Part of a small language model's weights.
Size: 13 layers, 4 heads of 128 (2 for keys and values), MLP 2048 squared ReLU, vocabulary 22627, 60.7M parameters.
MLP neurons of a small language model. Each row is named by its layer, matrix (up: input weights; down: output weights) and neuron, and shows model dimensions 128-223. Each number is 200 + 30 x the weight over its row's rms, rounded and kept within 0 to 999.
After each neuron's rows, "fires after" lists the tokens most often just before its 100 highest values on Wikipedia text that the model never trained on.

L6.up63,229,147,222,181,249,215,248,141,178,186,208,227,196,179,153,168,187,252,234,223,232,209,211,215,222,162,229,190,225,232,227,214,132,226,210,177,220,206,241,207,201,172,184,212,230,203,175,235,201,228,262,163,249,255,192,210,167,236,158,154,189,238,238,225,215,227,177,226,193,243,167,209,182,232,258,163,172,115,174,176,157,230,160,181,214,232,183,183,207,188,295,232,169,156,202,223
L6.down63,215,170,268,237,232,186,220,153,180,218,221,228,201,174,209,262,186,256,235,177,233,199,186,185,212,197,193,228,195,207,228,185,201,172,222,225,224,190,232,229,214,200,228,189,224,231,196,170,228,196,243,150,165,186,169,193,231,202,232,170,190,248,186,232,214,204,196,213,212,207,188,166,222,263,230,249,224,141,170,196,200,185,188,186,228,177,183,226,164,243,261,244,193,185,173,266
fires after: "\n", " the"

L4.up1664,215,193,199,155,236,202,237,217,176,207,235,177,245,228,197,212,132,234,204,167,166,188,196,229,225,219,205,202,172,170,221,194,203,228,214,177,190,213,193,223,238,157,203,225,208,197,220,252,216,200,235,203,229,228,185,168,203,224,219,223,222,200,195,177,289,216,192,225,193,206,170,289,214,147,176,235,209,202,200,209,217,302,247,205,161,214,163,194,206,215,173,186,141,231,160,215
L4.down1664,195,217,223,192,217,183,195,203,168,242,226,172,227,223,200,213,182,198,225,179,184,223,241,177,183,221,223,229,209,126,229,207,167,245,207,239,207,221,169,236,190,249,160,186,250,174,230,246,231,229,165,244,161,184,231,182,225,226,179,185,221,207,218,208,223,136,181,197,203,218,187,198,209,184,174,192,226,179,135,203,221,189,210,196,216,256,151,160,279,157,235,196,154,185,217,178
fires after: "\n", " |", ".", " (", " –"

L4.up1576,236,222,176,192,217,132,225,183,211,191,221,290,192,237,189,188,229,214,216,164,243,239,197,168,209,193,229,207,203,211,215,188,189,166,173,172,158,241,258,207,208,217,217,200,191,224,155,211,230,209,196,191,200,229,198,275,194,174,184,162,200,230,171,229,183,185,195,246,222,181,141,214,205,186,229,166,160,171,151,190,165,209,224,179,170,265,188,154,253,160,236,210,179,218,208,208
L4.down1576,248,221,241,228,206,145,169,246,212,228,207,229,222,178,207,256,165,231,249,228,152,192,214,245,224,283,197,163,155,158,247,227,226,193,195,174,153,157,163,158,222,208,184,176,188,271,222,172,229,205,215,167,216,234,165,225,263,182,240,158,225,172,225,219,203,199,168,239,176,140,154,201,182,203,262,193,222,217,210,177,220,204,178,267,214,249,167,162,148,169,214,163,172,257,169,217
fires after: "\n", "==", " =="

L4.up1862,253,171,215,206,234,177,266,209,233,189,188,248,197,163,260,208,195,233,181,221,185,204,227,164,231,191,237,220,241,230,176,166,154,167,179,190,202,203,203,217,231,216,149,225,176,215,179,161,219,174,248,249,205,205,192,183,241,200,233,222,180,184,174,190,178,224,255,244,211,204,184,236,200,192,203,201,188,177,150,199,214,255,153,188,222,229,176,233,162,240,243,175,164,225,215,185
L4.down1862,176,195,153,185,195,242,218,207,150,154,217,233,202,186,176,179,188,226,204,249,228,194,231,159,203,211,177,164,247,212,208,175,225,221,182,209,210,162,221,155,207,234,187,167,196,185,167,188,194,222,215,167,165,139,189,197,163,270,198,167,228,248,226,177,181,208,229,262,151,216,189,217,169,197,260,126,240,146,194,229,221,217,145,159,165,170,167,163,223,214,219,184,212,217,176,140
fires after: "\n", ".", " |"

L6.up1220,193,230,194,161,235,224,221,141,196,196,222,164,214,179,144,199,217,216,226,154,184,213,188,211,188,234,194,173,232,158,200,201,227,174,205,198,188,207,203,185,217,204,215,195,228,249,200,170,227,155,226,206,235,188,199,151,183,176,228,195,185,236,166,216,224,184,198,209,249,167,228,171,258,195,251,211,178,146,201,178,194,283,165,213,162,175,182,155,209,232,210,200,165,211,201,206
L6.down1220,204,246,225,239,184,175,206,243,167,228,211,198,229,197,247,248,178,223,197,174,178,205,177,194,171,212,204,213,190,176,182,144,185,188,212,188,207,228,211,204,232,147,192,251,181,211,208,189,223,198,168,188,241,156,142,201,197,176,204,200,218,211,194,167,175,149,204,226,185,175,188,210,179,189,228,163,246,198,188,201,178,165,163,215,241,139,188,195,186,175,211,206,147,232,196,176
fires after: ".", "\n", " and", "|"

L4.up496,179,178,189,143,204,204,212,216,185,212,194,219,180,207,197,210,159,202,180,217,181,193,203,219,209,210,199,192,224,192,196,198,209,204,180,249,197,219,204,198,133,184,221,210,210,193,243,189,122,193,185,195,187,217,247,165,143,140,211,189,257,200,192,195,208,171,257,199,226,181,218,201,167,170,177,208,199,192,214,192,215,247,127,189,181,162,176,194,156,225,155,255,198,181,164,200
L4.down496,201,226,211,178,140,225,167,220,227,247,205,218,195,197,137,158,219,213,199,227,235,211,126,209,217,208,214,179,203,159,189,197,177,202,141,232,211,191,189,210,157,208,128,177,221,212,170,206,212,194,190,191,135,157,221,147,130,123,229,209,180,205,216,231,215,195,216,209,200,173,182,191,198,250,160,186,179,196,204,171,177,209,216,190,215,210,191,215,160,188,143,207,208,204,189,236
fires after: " the", " tr", " The"

L4.up1418,234,199,167,232,219,200,216,188,118,226,208,221,163,198,239,261,207,172,191,165,228,192,196,243,188,257,185,179,204,205,164,183,237,183,239,242,206,173,199,179,199,228,232,201,187,184,221,238,200,232,178,207,140,184,222,181,162,227,194,169,230,230,190,177,178,181,216,206,190,214,267,234,224,199,208,202,150,218,144,197,163,227,179,232,244,143,184,209,171,237,154,124,197,206,172,190
L4.down1418,231,199,203,196,165,248,210,235,226,183,184,156,196,181,230,193,231,196,264,131,222,162,204,165,175,216,157,172,221,265,221,214,264,231,186,243,282,155,127,221,162,187,186,229,204,163,215,184,255,205,188,225,218,187,192,233,271,200,188,161,233,257,210,174,165,244,235,176,183,205,243,206,194,207,228,163,179,189,207,232,273,197,166,190,179,166,201,234,207,256,196,188,221,216,183,168
fires after: " the", "And", "The"

L4.up1610,201,169,248,192,184,226,181,176,240,191,202,144,192,230,178,190,135,213,225,202,168,209,162,208,220,183,202,201,241,162,186,119,226,211,221,197,263,205,218,206,163,174,239,182,201,225,192,234,229,201,173,201,183,232,147,222,199,267,169,203,198,244,186,225,221,240,183,245,180,235,179,228,193,181,219,237,153,140,219,148,224,212,135,194,170,239,216,206,195,180,143,232,181,164,203,164
L4.down1610,236,182,237,168,149,169,168,205,224,150,191,156,192,239,216,242,220,205,193,229,206,165,132,164,221,240,251,150,193,169,250,265,259,206,161,219,274,233,213,246,180,206,142,244,208,239,208,188,163,149,183,197,193,193,182,215,118,207,210,231,166,194,220,214,189,211,209,285,236,191,200,187,191,267,200,253,193,192,170,164,231,143,165,171,142,215,190,154,197,197,252,220,205,176,178,215
fires after: "\n"

L4.up1485,169,183,245,187,188,146,177,193,244,187,212,133,164,228,196,145,161,201,198,228,208,221,168,255,250,169,197,139,218,156,199,202,193,192,203,175,186,219,244,185,208,201,160,221,196,221,221,224,197,215,212,203,187,243,200,221,183,225,207,185,194,172,204,233,243,167,176,246,168,181,228,192,202,254,243,168,178,252,166,154,192,270,216,177,238,267,178,263,170,209,235,223,243,200,218,205
L4.down1485,193,217,158,187,186,210,217,237,190,190,228,196,173,241,214,224,183,205,174,176,203,223,186,137,186,217,277,206,204,175,200,244,106,222,250,230,216,161,185,223,198,192,231,185,230,193,198,217,207,213,206,188,185,226,195,180,203,250,197,236,191,206,192,245,143,184,175,174,122,183,239,165,251,188,247,161,242,225,162,210,158,181,191,230,201,167,181,206,215,203,297,170,191,212,239,176
fires after: "\n"

L4.up1533,205,244,199,258,214,154,222,195,241,224,232,212,269,201,231,211,182,205,158,197,214,191,219,214,189,195,139,200,203,173,176,214,208,221,171,202,255,219,204,212,179,229,218,119,203,162,230,198,207,182,162,148,206,216,171,217,114,243,168,186,271,220,210,194,172,254,189,188,212,221,181,257,209,215,181,217,234,186,191,152,160,240,215,157,184,262,212,174,180,161,150,232,239,174,201,181
L4.down1533,223,212,186,151,202,173,246,225,200,220,231,194,209,137,230,187,193,141,238,215,192,218,175,230,232,165,175,230,216,190,204,142,170,232,210,240,162,234,221,183,198,197,210,169,195,162,167,211,192,209,160,207,193,205,227,170,236,196,222,139,181,237,228,228,221,227,261,222,226,192,247,189,219,225,175,234,236,211,163,229,215,185,201,157,175,190,207,173,210,180,250,151,160,219,213,185
fires after: "\n", ".", " the", "\"."

L4.up1337,221,183,214,230,190,212,225,189,168,221,151,216,172,200,181,177,183,242,209,225,211,245,229,203,165,219,220,229,224,178,222,152,223,197,166,172,232,201,213,254,185,248,216,260,241,188,248,216,199,222,270,205,226,222,271,211,161,221,176,262,128,196,205,171,253,198,163,218,213,214,240,216,180,158,227,186,166,200,214,156,146,218,170,169,98,192,171,194,165,180,191,250,214,189,222,221
L4.down1337,197,166,244,133,177,205,154,206,200,175,184,249,161,152,224,217,248,225,179,265,194,202,201,251,190,204,152,242,246,184,230,202,233,234,163,235,238,165,230,219,219,177,212,229,224,171,281,178,201,202,222,241,198,154,163,231,197,205,140,209,217,223,219,194,171,190,181,172,192,262,242,156,197,185,202,148,210,193,142,131,219,202,179,158,189,204,199,224,190,202,185,209,201,230,240,264
fires after: " a", " the", " an", " f", " A", "A"

L4.up1499,269,212,183,200,193,166,270,187,206,231,205,149,238,219,182,153,202,187,218,177,179,231,156,239,192,246,138,149,152,212,240,202,228,196,268,194,212,203,202,191,199,181,214,191,245,200,169,232,245,185,181,229,227,183,226,143,256,202,193,216,216,219,219,207,227,212,200,200,231,191,236,173,186,165,174,212,192,216,224,179,211,219,175,219,157,201,185,186,135,223,229,185,158,190,186,253
L4.down1499,172,198,196,233,189,218,220,209,278,200,223,188,170,163,221,173,149,212,156,223,264,237,212,191,147,230,189,237,193,235,221,154,202,244,205,181,203,190,251,179,232,167,182,184,204,292,202,220,149,200,219,174,182,189,166,175,226,199,202,105,208,213,213,253,183,254,207,253,209,243,188,138,245,206,207,210,186,186,186,191,169,144,151,167,264,230,215,171,209,272,192,175,155,230,211,194
fires after: " and", " or"

L4.up371,172,201,186,186,206,231,216,237,229,181,221,171,203,172,248,182,209,220,196,185,165,206,204,202,230,223,182,179,174,251,220,218,179,192,256,250,216,178,144,181,173,202,204,207,224,225,219,201,168,200,247,215,200,153,143,254,225,266,221,198,264,208,222,146,214,236,197,212,227,232,183,225,206,213,193,154,191,143,112,231,229,224,219,217,170,153,161,216,234,175,220,256,210,262,190,224
L4.down371,188,211,189,209,210,262,188,199,205,147,182,220,168,158,247,266,228,226,178,197,185,188,189,184,167,167,185,212,183,173,209,179,208,214,235,216,243,198,197,224,245,204,167,146,214,134,210,243,183,195,201,210,181,193,195,232,197,196,232,204,205,162,230,258,199,162,183,190,169,212,211,186,184,187,171,222,236,189,150,205,205,206,215,173,170,197,173,254,213,158,301,190,198,277,196,184
fires after: "\n", "|", "==", " the", " |"

L6.up104,203,221,196,173,222,158,203,216,160,232,198,200,213,255,169,179,145,192,159,180,194,200,152,244,205,185,199,200,199,257,166,243,209,179,217,173,225,163,206,189,211,198,229,161,191,192,235,182,215,212,187,172,179,212,197,176,144,217,158,174,227,208,196,162,216,193,203,125,230,270,211,230,189,166,196,202,209,200,204,202,252,243,152,238,165,193,180,203,182,246,148,174,174,203,187,182
L6.down104,234,164,167,187,182,202,193,206,229,209,134,214,209,227,181,130,220,171,194,233,239,233,212,200,251,141,225,215,217,188,182,222,170,237,194,232,200,244,213,204,207,199,244,153,188,238,220,247,188,226,230,189,188,200,185,218,192,213,245,176,195,248,148,191,214,252,217,209,254,243,245,197,156,193,195,211,179,172,214,237,205,198,202,253,193,196,187,148,169,238,234,190,179,198,182,145
fires after: " the", "The", " The"

L4.up241,266,212,185,146,245,152,240,191,228,261,224,188,243,214,239,181,184,210,264,175,208,257,228,217,185,202,149,184,179,179,234,147,212,183,201,168,192,177,218,186,193,173,212,239,229,203,189,237,201,176,222,216,177,199,207,189,225,174,212,175,218,194,214,173,192,200,227,193,229,188,212,230,162,167,191,226,213,223,276,188,200,202,204,206,218,271,224,235,193,208,211,177,178,176,192,258
L4.down241,195,211,197,160,195,196,195,210,246,188,209,216,233,192,167,154,167,201,219,142,216,231,185,225,194,190,151,257,165,146,157,183,194,194,239,232,210,197,167,207,140,202,235,276,219,158,240,225,211,176,205,223,191,233,210,206,236,177,148,221,217,211,196,253,206,213,200,193,244,197,158,252,265,175,225,151,184,203,183,233,196,217,179,252,207,204,229,236,229,256,145,206,188,144,213,207
fires after: " and", " or", " on", " as", " than", "-"